config.yaml
head_dim: 64
rope_theta: 58100.0
tie_word_embeddings: false
lr_mult_o: 4.0
MLP neurons of a small language model. Each row is named by its layer, matrix (gate and up: input weights; down: output weights) and neuron, and shows model dimensions 480-671. Each number is 128 + 32 x the weight over its row's rms, rounded and kept within 0 to 255. Numbers have three digits each. A neuron's up and down rows have the sign that makes its largest values positive.
Before each neuron's rows, "fires after" lists the tokens most often just before its 100 highest values on Wikipedia text that the model never trained on; "fires in" lists the words (lower case) most often at its 100 highest values on Wikipedia text that the model never trained on.

fires after: "==", "Early", "\n\n", " and", "International", " Early"
fires in: "career", "history", "life", "early"
L2.gate534:106167120172136163138091106114147211166168114088078133144109125151110152111171146151109109116130160161094153127101062127143128104137153108124118120181030090094132085102108137094115130162158068092111091114110136147040145100120100056171097115199135132068170119107103109155084101106103077114115147212140116103116096111079168079056118095113145159147147175118163144129106112121128133148119134147087168125156126130130127156146049128072116131149154162167152131119096141134119074105099182130118140124097083088128148146151122139114155090126147143162134118079106142119087128129115091114
L2.up534:132134112177108139100076161105170142136130083103086128080155166139099111134146117097059110131160147112152083136204068116102180103133119109144150127197157156111122117109187146083081079190121159100150153084146117090089086110148189142128079158125123102108125166121090132140115176126077090097128155094076107130117162138127092072097104110105139175096136125154143153107099112099126153153147154117047119139079133119142136170103078110107131123055120216123172081158062115123085115147140098141120123174161159131158124139143083093086071109172160146111121175119142139138080111161094084159
L2.down534:113173172133155136164120114146127089104097125139093182162123137141175117104150120235092168126142149133123114067108106086123156123113145118055143090108112120109118067092126114135166101189144084118114111103114153197108121080122122129129132132183101126058144163103153152097120124159089178132155136141192061116104109146129090140067090075148130107117119128121129163121089076152131121100145158094136156122118108158142123132157009153135139167138098139133207167131071090150105094151127152127108159111094077158118094155124148134135187124112129157101137127096131172088080186140104099114

fires after: " ", " |", " B", " V"
fires in: "0", "bălăceanu", "mf"
L2.gate505:124118128145125149141138189122097116172123160177110145189087118162087149144109162142113151122162135155134183155125125140130139106169147128152148104202129122153142118131151133072090175159124132108079102105127077127167140158125085128173081141156100104098056087079144133105176191189173117140124156103129064163147132165178155146158178141195134160098143112130142111116190108092040120124124166101124077150114181147099098097131106088115074111130135090142120151088124138182122179123144093136117104107144139113188177143169142136085130130126117157124141179123052127116063133128186099137
L2.up505:154086166155155187124184111121069109164132134146153093125092155114155098130174158154134134111101114113148166133149062139132154080173125093132161124118137117162119118176139102069077125170148054100107079114106083128109120152130095120162082138117171127138058156124106128119130175128139110109132119120094121157170099104173138121145171150131110161068144178171127142146127126065097154086123117116107114094145133114110100084103067089078111188100099111140136161066132092192137091136090149125096102152110153122183132101138128162122093119103145125172119092160132098181052128128171126158
L2.down505:088076177174130171142191118137163165147138178157131179152067158191110133194150192151118167093093116124083168178111143142129133146134165132140137162136139104219107119097084169122073119148151061102183104104099120136181141123081161123120113115128100144113104150120139114088066174148138083128124109122080132184132114097186159160072170173154100147144073075142111135163060095124093137122085079069077116090132100150108109086128117139122130162124139107098144123117089118146082110180074124144133151182116163119177115111209118189128115141127157173170111102109143124183080115123125117182

fires after: "0", "5", "7", "9", "1", "3"
fires in: "m", "in", "g", "1852"
L5.gate529:075173118120138123122116090117118102090149100092149127105148087119135101124151115136136159082138119127085156102115110184140142146116096127114089091124147149117154153179129144112118077135099104117111097098081083135125170127129082080155078140138144086120109075128166073110093088125109119113112120147100118143131130108138132139130178180084155108149069155094122073112157120144076135124093116166128158121107081146134115181142130139155116097076081097107078136151131092165126084180061075149162149092115082126166128137133209110104202078127128094161086105180117139083112122121118126069
L5.up529:129122060174219102136111089098157116136105170139108119110148066089186141156135149136158138136190051124106183127127129110162131173112095120151122097158183107099123151143158143151185161129104108148095161167149106153119102134130089107132173098133101132192140130126146073153098126166102126121126189121100093084120135140080130107103129074086157136149103128144125195119160076082128091149125164123062130094065170124144136184167110105112129089099079158125142143148119123107072053109157108076083104128104083137150153128198207135151143170098099139086141113182078108052129112154103140149
L5.down529:102121116059097104119135124118149149140119107146130163091094116112096198108073161111149117131092152135116177064115125158139205108066124108063128131176106173121139121178171129167077073180166143132151178175174180126089104102100080137157144129081120095160127076109111129132101080100113107077105127091087168127153050107113146134169164169086160138096171134192135140125158140122158114112117152168128113107128110105101145144139151109122078184061114172081113107080104097144144062136141147158114184067143094143134119159101063080163119117116143125145138138101141108113145143113166128125

fires after: "–", " |", "-", ";", " –"
fires in: "0", "1", "3", "2", "submission"
L5.gate27:129145145138150118093052060183121160097132124104096175093086103110109119076159121114196109117133040133143148153150081073095147136223092157119091125133134119132101110131111105113150149130181038142110140175140105065189112205149117132120140177115196092099159120108085068121150136113100102128137161085097101082157126158118098133168139158101069136163145143132154138151119129146157112125127112113090177157169150173126093096129121136111138130093116120152144069150159170109120108141157140107118122125142165141118116113137113204154105096121121109121152105096093134150157106091105083126
L5.up27:165079106082187121109196123160111134137117193125058150184108164180116204120116181071108133073158115163147147105130119181103121106122093107110124122156178151098120203156138156112084083116205119114150105133182096164120185191072139113137155196049103133093137132128098160162178099143096104114145122135126095092136197202113125096170118120169111171125107148122138099145118123161170181170124177108163143094182139190106139177104167105141189132161113126126158190118072134129158157149191129088113103139126135155147104092091171095121123155173100109125115108132129166126131138109116080145
L5.down27:094111163148142165097108171141103168152146105134184116151138183085155100202081123073107177130135113192148090123096132111150204147121156175175067080096126097125098133121146149149147094086118073117127128131150167145129100105097071142087095145082063176150100129086116100160160140092143124159143145170187119136095046172149140175167116129126178179106079148130148138114161139064173120076144139075147113160133085143110160114140127105070168103163170119099120129096147097150147175142165119151179124192097126144105080058138090159118099180130110140130099067137121131119157176142132139098

fires after: " the", "'s", " its"
fires in: "first", "early", "development"
L5.gate1150:148107142119135134165121102150076156123121144103156167147139107065215062158157179104099129118103092156080147170137134133078067127081109123098161134130129170130145137129108174145147122150138123101117198103155150134136178132134137067136155075101153060137124140173133068124112150153179127121153131110088118110139092073068148091117168123161164101124101127122132090151128159092113112087121132167117112089114088129120204126138176136121119154111099116118152150162153147161118114093076091150128052136193206187153080151111130115139124084086160122168170155165157138133094148083117105179
L5.up1150:067186105122168116116088170077134130116129107115111116154168125096154096132073152080138144135110187080069116085101109184104126125165127126122082117119147183092138150088139108119082132100102096135094161058121130135113131162128165052160128152115105117197183111110139144079155156184149130118134101115156069147152098093101133096143100169099118133141118109157157128130124135128085107105175118117126135155125129104110112094115125065059109082127142123132090081058105139147121086142195147151155118174114115092129137126113110110127121080146183141123175149086088112160132186164135121153
L5.down1150:171119151102144143119129072153125080124188130190127143144108183100156144083118100113134140056103147159116112117096128101094141156130114069139064140118109103151178127169099150155108152151164158068091187155131113145133170230085115159178113138153150110136113033176130073120062119163165139064183084099100155087137055139106140073175128126147137100212124117168128123172111143123089120131134155138098101178137151141056182043142169085167107151137123144123173208171165146145106118188146102121048110121130073106172171130126200138131110135100088149095176096162102139138167135102128166094

fires after: "0", "7", "1", "5"
fires in: "2009", "2007", "2008", "1978", "to", "2019"
L5.gate848:115139142133125069154161086176161086167143110149165154145152086185142197095102108113094098151129097180140135143204138124126170098109134143187164149180155180128085138138091146108146113136136074122136169150155020127112122150160079165090090077146108153124130088073124212107150180138168108148156138056180137146100137095113120168098181155123086098144141096131195183081160096165148167133138138117117149172104112149109200142155131134068128101113132134101137133122136099097129133090201086157138111160146119142148144116123131115176172129107132097073153150149188161161144095112135114053
L5.up848:218150171117149143079092139146163131122133196157111096182127163186100182162162090134127123090068142153108169164125120132124129080135128149086161097118137062092153097139171169054101135109114073124135117160130115121031126139138137083156182110187094093160109050069125102173102089126124099099111112123157134128129180140177151082172172097128163145187122175098126157095171103132164110063161144136122140142135187139116105185124106080139220188119109165116121132108104161177125136088146105151140080087196162180106179176151164082153101121126113172124028166093149124128148078149121142096
L5.down848:100100110114169156075112140092099111132097102168072079104083123065137140175116142085109184121105118165111126137178136142068071141127161067110136098136114135139138184115134082099105157082114165105129099127156189123101117148142121113156104060080181132111148166126068100200143117154120128069119090173146127094134148114099146142120077083120148100060137152161125094127118174142095150108086101107130146109169170118162154116115103143134115115114147147131099094091113125171092078138123109130146082145137114130131101112126130123092204105158158095177137181161061101174142084092087105128

fires after: " ", " ("
fires in: "0"
L7.gate592:138155122125118102114171141111086183114125106158130173084061114119156078118161084139169193109110105116128138155182097131124104123170103121091161158073102155057154147100149174111119146079142089133199103144194116117179203116074096116060139093123129133097122129094122158106174095136157129151165154175189156118132170119118092129114125178148073130166129155139113085145105135123125070091143144137096107158122110211162132164107119128151081115168119163163162170145138077137135113137149147096140118120151188083131171142171131196115117165166084161144132135152090113122147096160136173179
L7.up592:061171140159138133163126143132175173128084098118116114103149147124161091163108123134149120104144069156176123101131084229080120155156119137118077118157137104096107165149216070137122163122173162116140108123249125137125120166138069079138126092177129093116124152113067144138120113174172148141134102138109148155121131082138134124097146089126103130154130120132176171200132121130115180070103129127061146126080131161069156094144133106079132099123117143197175181132116122131180103102141105130077088132101122137139144172037112067127141174163122119122095109143078116118149149174132115141
L7.down592:146127157104098134156179138138107151109145150173116087127112116126149097143107147099158109120174150115134155125129139117108101141135127109113141143058134108145134114142151150145148202133119136137130122080197145111153114169126102155153109122185151109119101137119113096098140084129148160073116117074106139187144089076123088097088045094109118101142118150167115088099138147135097190091127192060041095128117134118103134155144123137096145139092128091134105091125059097136150101128126120138137086160109111121157121139180171104111097136130115121162080070110144078054125098118153096160

fires after: "0", "5", "8", "4", "3"
fires in: "km", "ft", "mm", "cm", "miles", "m"
L2.gate97:070091176123097094148105172124127154131097137148184141117123135124106061100119097080119143096168143083176123125185170106178143105113107141076119155151085120092152137099110157134109123118129120141062116086077180103076135105161127101176108072174128128106121110111154140130126192149111107150151111145153084139083163080143092138145153105104177201120150154095116138128134193178106058154155132137125175107107149125101030083196119116109169128101141102173151192136141145157065135110093087057135123096093088150165139102120154167163147124082178112094115171158209166128129213099108123091
L2.up97:180128135165079067114174153101164136081097171113125143128138107066111065128155103115126088189164089072120169103158186050182128103134125164149119110160137079092143092139175105131132115166159118108081166106137179138126150127126132150195111095173122156183131165121143134181057204162089122171200119101090093095123087061115123124108207105194119182107128138163056119150120148140149121151111150164119172070118114108104079152121111175088145153119135167129169177114146121147104139103117102166112117120077134100163167141111123170186177150050095128108035126129093157147108174121123192176
L2.down97:155162144149093151080163084141138077061109116131121136126119145062044126036111152150156105128113116132133166131131167142169124094165090130129127155137154118090146162119137150176114172143109145082122090112047196110108179098149143132150151168109167069102141098160139117156076107106164127098119154148133052153138034179157104107118118104084162186145145150157078100111118181172101151134053097154111135089159149170128140074099064111121111115116191081170111135122153130114120082108138158087141121179154112148141135211086133108121182138108099139142164215117146149233142179145103152176

fires after: "|", " |"
fires in: "team", "no", "apps", "candidate", "his"
L2.gate18:079123122101152134118147122162093132092099094231041077128097145089182174138110168153088124186142119098116140046084052134134115167138127144110129138102151119081148126168110135124180148122163093139085143115162134104098139148133172158105122174156139088121105119136133111131134081144076118190076054145085122176113132146146110101138105158226123181210094098095137117136115155124116107152133117115120142182132171137108138107107179088115122091146137165140109065117092104084170123164105110091112154089071099098150179148129144063140115135064164130108132143169053114103090147121113088136
L2.up18:052119120078156141178112185072179117119158149182093136145175153109146155109100138115105121137147132161149154074106089173092146149078122162123169170082065130162156075068156119178131218136146103109086026128084121118166131107176052106142083149217105150174135171142164125186097112137123201109078106096116171100098171145149111134092162152131128073077166132130160113157139159143115097154148196090163128136195097157129135146165145115108139112165081172096187124187094120103113098164108124184120131116120115117067145105170151076068130134169101186127162156076000090084133130108100170112
L2.down18:115116133095122067146089161139078119124107184138179115178102129061091160146155124134130158170090107096088098116132102097070138140122058151147178117110160132173176089096136139139164126135158107120142137125075131134094099102179151194125124159142101111113165124130167119161097153111140135098128118153111167149139122175200154134102129146164110082186127076166144170152144190148138098174178100074083087136102118126105092111192054116089117128137160075113149128082139166151133096135142089043117163107087162062187131153152156062178103104122120133095143082117136114166128163147089084110

fires after: " ", "1", " −", "9"
fires in: "6", "16", "64", "60"
L2.gate842:143101079090148098143120141099123058112089175171126084180135091074130060123125116158125128128106108157137152112173089104127105116089097095100130068156086151157126165169141107040203095135129116113130077136123117087126090104037156118140141127069092155104109055089130131142126128123105129111105132149134087116151083098163144122141088089141109144078091138124093100110151164081064130164136123136135147181106142109124111080123091091114093115163111117156113187141183170082090147121135123182127137091103074115131133092133103088072139107120174124177134141094141118105106133117180156118
L2.up842:110123119143126143175127190167169095145146144171193090115135088115115109156109133129185130135136178125125157156187087131123157199122119142117090118134087169085083173115123140131081106101150074111108148145120136085128123132151143119159238140167158129080069085170136129099108040128151118120135074156119092106093177131145132156179120122150091137130145127129063157073149155126073107127135110135132139155096160172120165145168169128127196133145142072179094103065137114135127209129081145145112134113124123112168151106161084161116147149139153111105133093080137130164113142102160190121
L2.down842:137063165101130092123115138125102108148152124126104155123108137165156090242109125177111118103077167144129174155118133116099131016081126134123081144083105100129108097135080150136109144123127153133103152080102112138197124097124099133115094175100124137145140129146101159098145077121154137124142120107128159120099109085159093153138129131130057139099125157119109129109069079162155095089111097155143101108125137135109183143130102160124130124105117131149117122135122107105142155175148100132142113123143145135161085082168126162150092150079133137082112162117129085095132168171173150119

fires after: " the", "'s", " |", " his", " its", " ("
fires in: "first", "most", "best", "largest", "pen"
L2.gate1086:165156149169134104123148117161070129125170075108162094145184142092126122127160103107114192104132077082117126114164125178137138143145111128127127130143126103140110143083121109115140185100140114119126182133103138101108125147158096159151137133114124088177109157090126143118160127128092148083114138124101090117121160159126152112143161158149149136104087118120134111118176156139110125131121158127119070079197130021104122168079174127122122124171179245144102138087179142092091167149132148226099095084175141150139104129115089120112119134102109170122138125089123135073160099144146141107
L2.up1086:156135162121134071168117177122083132171133102121116180163176136150140104142086059098116137130099136130094131116130124174129128130138131145125054092120117117071137199077169143127172100109105131124128134135138166126152084151135129155128157161095158134116129143125148087156095141116161093142076113127115083130188128120153140139154132114163092118102116124131099106116128134116125083000147125151138126079103126166117170115109137074161137104137149149130163095160149133145106084114159126126168166149189185153108149119094117101194089085111113085125112127130100091138098143146125171100
L2.down1086:113100149176136137131126066128102114109140153157117156174147103131131155107147118122144156091135079122148096090173112156040146133131143124176121132160071130118126097133130128074132124090153138120161115099086127124091154115102141113096144086102136115099140104150070075157119156118123062119128137082114162182137153160158128097105098112150078108066139106124108110113098201162062133090104157096149173123097163098189150081235162090091154124143139105093161236166203151178201148147213064149115144128123186142115129156133168135153144120144093144119136099151105110099139126100114226161

fires after: " ", "–", "°", "-"
fires in: "4", "46", "42", "41"
L2.gate286:235192130110169085117137082085150125147154083174123122134186100108187146187148120112120134109159100161134128141030113065144184163150118128139155140101072112089119161162121178070108166122128148124121132148080070132143088086171127140112129158126130132163150085106098093188175126143064134146150136121145173088153164194090120109075108174104165110135128091100101160154092226171109136152152124166118139119105152124108137096246088096075089114156111088113104136144089103139107169166157115091150143095086109148112113170152165211112124124101093139092123130111181150167140132106178090185
L2.up286:149128130095198152196084135154136096139132115115089031080109113153152139143183089141147110118129154134110150067115125115130165086078110135143127134100113123112139143020168103089154081107094091132087098158147188124174097094148142124139110116143082175101132122124108149120159087120104124155145138135067152083076163111172111165110112184131109160136072140159137116113128129150098216114127154127190125133170110060121094155118124180052098192133106147104162208145123101103141110122169109177077127184185119149138132094161171148097092099156102098139154123176112098142115118156196100088
L2.down286:167167101103197156118101138162161155138137109148137129110146092119144111163121115126142118156132029101112125110133132134180132182116113100140125123089109123112149143084098078100180131100127088158111110220166104119205140056151120163115130145140117148121131135168106182105079147121109134163161141149126098190108115183149098174122140135075123148119098181151162145088119101159141246135131130125099152121103156118123114124127112147110146149082121138131136088134129124090128114131133115138126146159137154160152112135121146168134125115086080106105133101120146107098096131121187141116

fires after: " ", "1", "3", "4"
fires in: "8", "38", "18", "48"
L7.gate552:141124086134111133138131100128141172149199154101136133203129138090149123200078203138180135136138130137080157100194101141124173156159117052167130123144131137110144164108152127166147089153130178111147133101074063145145093140167131136125160135095138099149095127095115124112128091196111115166134153138168152094098134132105113127166148103085167132161155082140121175140195201145126118125123101144115061134157090141130137115090159033147101125110129152152116082083118134167110139152174096119109138157162125154118110133142102127130127077124149110178169162122124084104222104118129107131
L7.up552:067163095201131113119120106153184141143089072173199133086127107143129121151134139169093074130133072201126144129165136137121178135121146196127098150131126114170146114108131197135100123149164072174118116096143166135102113111089154117109127128120120134139214093132172116132098088142150135126127104156106158143175098159113139059150166146092144082146097155083080125080159093099201136133132126133098122144094150211114074099139117125131135172132135151187105166129139129161129110161125131083090092084186100128157154075089152153130124141100102122110076141133129164103098170181155148097
L7.down552:156132127130162103121094081142135130143089174107162068125101147181193118087094156110142113191088126148164088128088131159135195108123099143200107090156158091169152192125117140073090146146144106175141122112196112156118128105167102100127115085124135148164149135041153073137130074082103085158113149204161098178113094105103159099170147132144147119143147127111110181194114092154176115158162144125154179097182120127128136090128138106121148158232081131129101145157064139084109135122104133077083072133107156136128111178135142116147115164149151154126105131163145122170063133195114105185

fires after: " ", "0", "1", "–"
fires in: "8", "2008", "2018", "2009"
L2.gate161:154108111135127079080109074088081112130114086155138149177124155083146109183183151090169143144116112121118073134083148137139102144113153166144124083070106123209162089112139136135114167139097160101104114137137125194136106098092176101106172175125137099138165141034140123133150107153208148140098033145174126145070148137038124152151131101193135104147133087092105118137174137135133133153101056108117089109134176103149137126149151067160115173110132101184114148164122088104080230102149135168108102111191152099124086175109119098079117115141162153169135131211110121134125103096135146135
L2.up161:176105085197140123096148158133083125145128077104136133176108141145133121134150134130132110126076087223103067118153139182086124064133200157126135127108135143209101134093127121139145180182149131102164152105068136129147112116117154066135157121167169140148088088084154178180154157128205112162161138109180117125092166153125112136120139109130140143100060124137111139121092087106126118132108143141125102119088095095156157119166143111083107178177093119157097191141127053142122162145111109146112126094085126105165129210125094114114081110118157154121166200107126101060143128104081097144
L2.down161:129159103179178112124099126202167151180142164094160141179193182144138135106112145117145099124143171191128153148086139115069149255192108107134133135139138147136182148133126159106127153134124120124123186137101119109161103109100092173180147121118137052154162088041124108120123075117160104156110155135148134120126171090143133110102098140133167097169099142115105126104153136146163137131146142137127083104160121105152156139163160135127143151159106163127126165124111126052143156113145132128129136199144144098135109141157114093130123096141163111138140092124133140050129101111150121102

fires after: " ", "0"
fires in: "0", "100"
L2.gate223:156130117119183089135138147085172118142146123079129071111073100116141101145161134126107118111132075119148079103198076145171218117155094133102136134163115137148093121122176115087068081172133141083133101079138116137140166081152086100111095153143094166127165115144086160117244114130134094128164123144130143132120125138212130229149086131162139125152088163124142137168127168113087127111136104126093188167163098191137108126146124136095128150160117121174069141090121096105056137103066143218203073115193148122118174153102126181165124154128102131145111110151090123135113142107132163117
L2.up223:131154160115128140120154148116134144146137077114073064138113102131152123093097071114142084151134134111123107111174088115196182160147118156118082185146123084092126212103141154088096100101184132103139098114140097141158055087120125121104113152131128195122136135130087144111187099151104041139110121140100147170097183073131137173128118148176112071122110121174173069121121129111126148136142082109112134150105093197154147091153135108128141179182144094190115122086139104135067095085078107195137050136154095195135178154135130155154104128120113121114081164152124155134081122157148101154
L2.down223:147208218133201152137133155174131155060126075115076127209052149186097087133144168167109134143166128134130155106084130111140110103170136102126157189140104141145096163125116139133104154106094116138107091085115151146094119092152144105123144136155110136134120114158132114196126129104139122163088086204141152135179131147117124184116136159094091100137199162147170113129118115139086146098147077149132062169113087138091112144129132096148165138114150088096145081151048131098140065116131100104172099138109138127187132079135136119126160164121140167143076133159147091052089192161115091144

fires after: " is", ",", " the", " and", " a", " C"
fires in: "a", "son", "first", "an"
L7.gate1144:154151198110119125142119152080112091127130138092144127089204098156128115208093135132109148181151150170170124117150069097120069082123126080059124165117126078115163135133147142163100103121177107111124121138156118168075141203143134100126109150092126132137048042168174117119124121115148164110184112171115100145132160195133184172116143118125134147151128129154128186156120140142124149146112127109102065160120111103167113156137172146182162126104078109079101107142167070137091102098107123132106097118171106136203112130060144115140154166143157145105140128105134122145115169120105139160
L7.up1144:171153153114111089113167086133102122168100170109119113058149210097151049126125109114113126193092116178166176166077069125129183110181152168191125094132129145137134130115187112107112110199123029161110139162139120101088138114105137104165146091053151121156089175108174132172148085101149126152096111111110156140126115092119105154154101162132070163131154126109159186137143107141135117131195129155102139126176141131145115085147127090125122119133103125193147135130177102194171093118098141102137160121137137114207036105124172153128082060179129147121105126137143115208042082112125081158
L7.down1144:055173087124145104114069126122148156131118101118098138158163140105147116104148187139125101152106097098135196152103090175172136180150081134193147128172109128120138094175164170104142127150104052153147156162087159115151147155151176124121121112111150109114068145146217097152120079110166094101108121073111149112131112108110143103114121137133120150102133121149124139083142178127162103146153145171142108181090152151127141161099167130079146162119100123198099116136120126116146140172148092205167148197099166162156141097117138160112129091111102148071132138161125177140188131108145108123

fires after: "1", ".", " "
fires in: "12", "11", "120", "2"
L2.gate883:131159082133166132160135103126113118098150110101147082084135130126127101134172157132100156077110140059114113107140135131150079097130115084154120126188131091078064147173151141121145128076133107146093099080044093084113162151086215200146054149074147162123113121142112022149123136146098167164131094125193149095172118140145107142161117149091082116210103095092112050195139108112140116118198112101142130111166133124126134157114039128141161096175113088105117098142116155128082061129090137166136171145140085107135169094137148111089143167111121092156095163163132155101171155150086111121
L2.up883:126143161178128152132105112152112146142135221064146141156148177090148150110101135120095119106237153101134135193190133148135148078137102107149140138127124122142137141153126136108139093150128119169118055138101119113117097144141085163201161157110092091151124151158137107135053108173086104166072056117121150129146135067164150134121129127176090098081150118135148146135132147132106109088127158142096127106097091105123144042118127103193093106121151157144141160132098045077111089117031117128125126102153134114124118137153193117180156093106090092118137135117097141158084123108121124107
L2.down883:100108139203132133133135199147132111128138180178099174109130113136115166039087147139096150138124103164137116095146164134130142160129132132125128155126128115132095095160088123172127104126145143115181138061185175141107158101177119141106118148109121146133139122110110130196151218110073202144162094123143172161113113155121119114142150140139144130081133098137078123086126156133102135161137207141128124151113122117115125149090121102147096154107148177152101115104138144097111136179135081142099122110081150176174095119111133129137122122219151160137095126131103084207154155150192115097

fires after: " the", " |", "|", ",", ":"
fires in: "united", "team", "community", "sheet", "division", "university"
L2.gate127:106201167174137127108093113130165133177132094148147124152152085090110196081128135120141145160148109160133121122215183143110113133127113144127157111095141138129119121102149168177155190124122141113143180088116059120078153140135114172108132081131113125142149163148124158148067122155188120125117085167130110095169141173077116132059069096171109144078121149122113112151108113162108145167198094174114133039120078049052089091178194108106129131070112129173131086116112086156158129132076106130128167129157114126123147108197120119218127118101117130160176086175107099137146107083126091150
L2.up127:162117152159131101096132136114104143094092170167059095135100159109126151093090094073140107174136139129125109115152077078107139102174166117098131198112117128118154185171116100113132114148156150131115142142136153146113075173112160114133183192166152179074141138119150081099168212117113183129041153111098110109142175136146189089109118152126065109193106109114151147195172136158148113102138169147180196141141165122150106088101074145174089070149147141134096183107134081115135126174174091130134137135069108103109139118090181116144161114106103087086147121073121149125101129133106091162
L2.down127:182078138181099162099019119106152121086187109126116122126149122086114122116114072142107187094074113114153074116130101120090130117101100091114197112125139172146171088070152161173160156084231129095121098145136159073138128130132107153132150109106114104152181144109135124125123143142118119148125176087161127136104131122146144135142080133142167130126156133136064089085137115133166115121197172128210148107160108182112113165116146143117150113148135054140201147168146137164127167164090128103134160139135156082116127112133172127169109151117160093121155129134056122108117163099153096144

fires after: "2", "3", "4", ".", "6"
fires in: "39", "29", "49", "9", "26", "69"
L2.gate1411:192109136172066162138082159162135128145118048140086109160134058132123162155125129155150124165170110110169152166139140151123137136152156153117133162152115147099119125111129130195160130047130066183135049151160108094082106101157110128185164157140121135183192084168106131116160086092114142109150155106145144154134137132146165072152154104059105159153097057158144199155144110119097084131125157129117186134159092080119141088092144161156106114185161155141136166144133098161093110081091123121106090151132051139116168082155066122155122151172179117134125115149121157200125143104137092127
L2.up1411:198106150148120109122153112191086163122099174101101134125153129175061099141099135128130114160101167157073138055187177128155083109120141120130169035153178102150135127157141171126118145121111127096115157157144137127154189115130168059111133137134120130093041131128095090128116117092149134123135146114157182174118168100145108159169133181147092099122119145105100088133142131136137153160157127127150131070046146146128126072068149115140096160138066100116114158152118119127151139140202172086119137066074082192125123154184148117124178095087120164153142138115169176079115120135147190096
L2.down1411:155089118168140122169106122050185161177134175153122094096088109078115094128046115167132120094061100138130074074119166155154128127132148153168168182087159073152148090172138178122136149121173046139059127131136130105187139102131156166087163137176152180204169124163149100115121068112103157126108120136100093164199074151206139088131187111092098159166064137190061054184103116169099088131179195124142118138131124130093085123206107132116089096156165140159143104157125131145093124128124163169150091138124173156160119141129110131114095172126114157117130074141111055090115137127147026076

fires after: ",", " is", " -", "),", " ("
fires in: "a", "an", "the", "which"
L5.gate334:102142156111076130148156174166130108100106113131121092118132085138137084097136137139145177139138133127183089170101097152136122089148165150169148126134115128111145125104108143165065177140130119154149089100110077124058172101146067102102144053097109157159095168084137155142171196110121153155170065124150135137108165078128128107161120117155147123079171147082088101113122125162120128125105135112114155146145124124119125191135115157189095148115094095115124039089112133162090079149111134117121145135118089085133068179120119153189043066125158102172100181116162100225140048144112168151
L5.up334:134151128140103111117186137168156128068105081130097113102078099139126161147103138103119169172098068103157159137129140112175182107177143086125171120127116149184145146112098151084067095120125081091215141134171166066136148174045180064146118100122120098101145148100174142113151145122124136153136130112075140146149213062177116143101102099110177126156140120132098123101173089186119094115128164151126156158082115117101138087135122096138128145173129052090070117145151169127100123074150150123154137105187158107141108123140149114135106106132163134070137126161187198159118154166112154120
L5.down334:149130156150108124118147134086154068099110121081120143089116104178132129142124140083192157205123153143159139086114156132121121093147190162127100140102166078107152106130134119100094126212130139167091159104091162154086148126115155102147119102109168154216086141121168110124135167137160124164197115143140155134133120070105175121110130129127146133103084139085082101171083115156070105134157078152124146145153160187185152135217137129180123189136101073132148138106153168125094153152087073114118131170135118133137138119135144130163132111132138131147069138116146157116148108108137104162

fires after: "1"
fires in: "10", "12", "100", "120"
L7.gate374:109099201110085088099198131132168123114080124139084142120131189106157145138080143139117129134173122141115098143125049128124147116128150152149131207177182147087119114160082164047157162116157124130128103110129143108154159123114153185102111130097125137137116119142141161173117146120107143105156068187169177112127134117155104166120140126146187120183128054138113031148125113179182105144164153106112113180149185190091164142144156156151067153111112143135133121103125102107172126177176129170156176101087192144161158096125166103107148112146158154119110108150166113104123162156110105168
L7.up374:173104119099124137140163159127131137145102115112075139107161121150126057138129102113162105101119168110158160070120117172140159149131089164160121172096097074106122138119154149141160137149142129157120115110098165122103138120101097150148120125178130182179151167173067159134106168166091132171182104150133067069118163161131130152114118129097117152119157134161113094135141221111101135113184098119127094180134124139148125137066110181131108128151108125104125157143109093068161104176170172105144122060136140126095122076135133096134102102153162115134103136089122112167111152093205128133
L7.down374:179123145121130145106120168160079116145116136146169057098136122050158128120123184145172130131120182111177095094106160148168157175152158110104145102214073089090112106091136146131084161186142089106070142106146128175115216140109112223091138129134121108154117167158097102146106123121098188162174102155091174066111147093100123108159115069039144123103160120075162107162108130110132097113126122145131110143099161217104116150174123157134105152150118138127111149140099117078191189125114101194138131098131090190104152166138139109221157137127114129136133088131141139108095168136168144102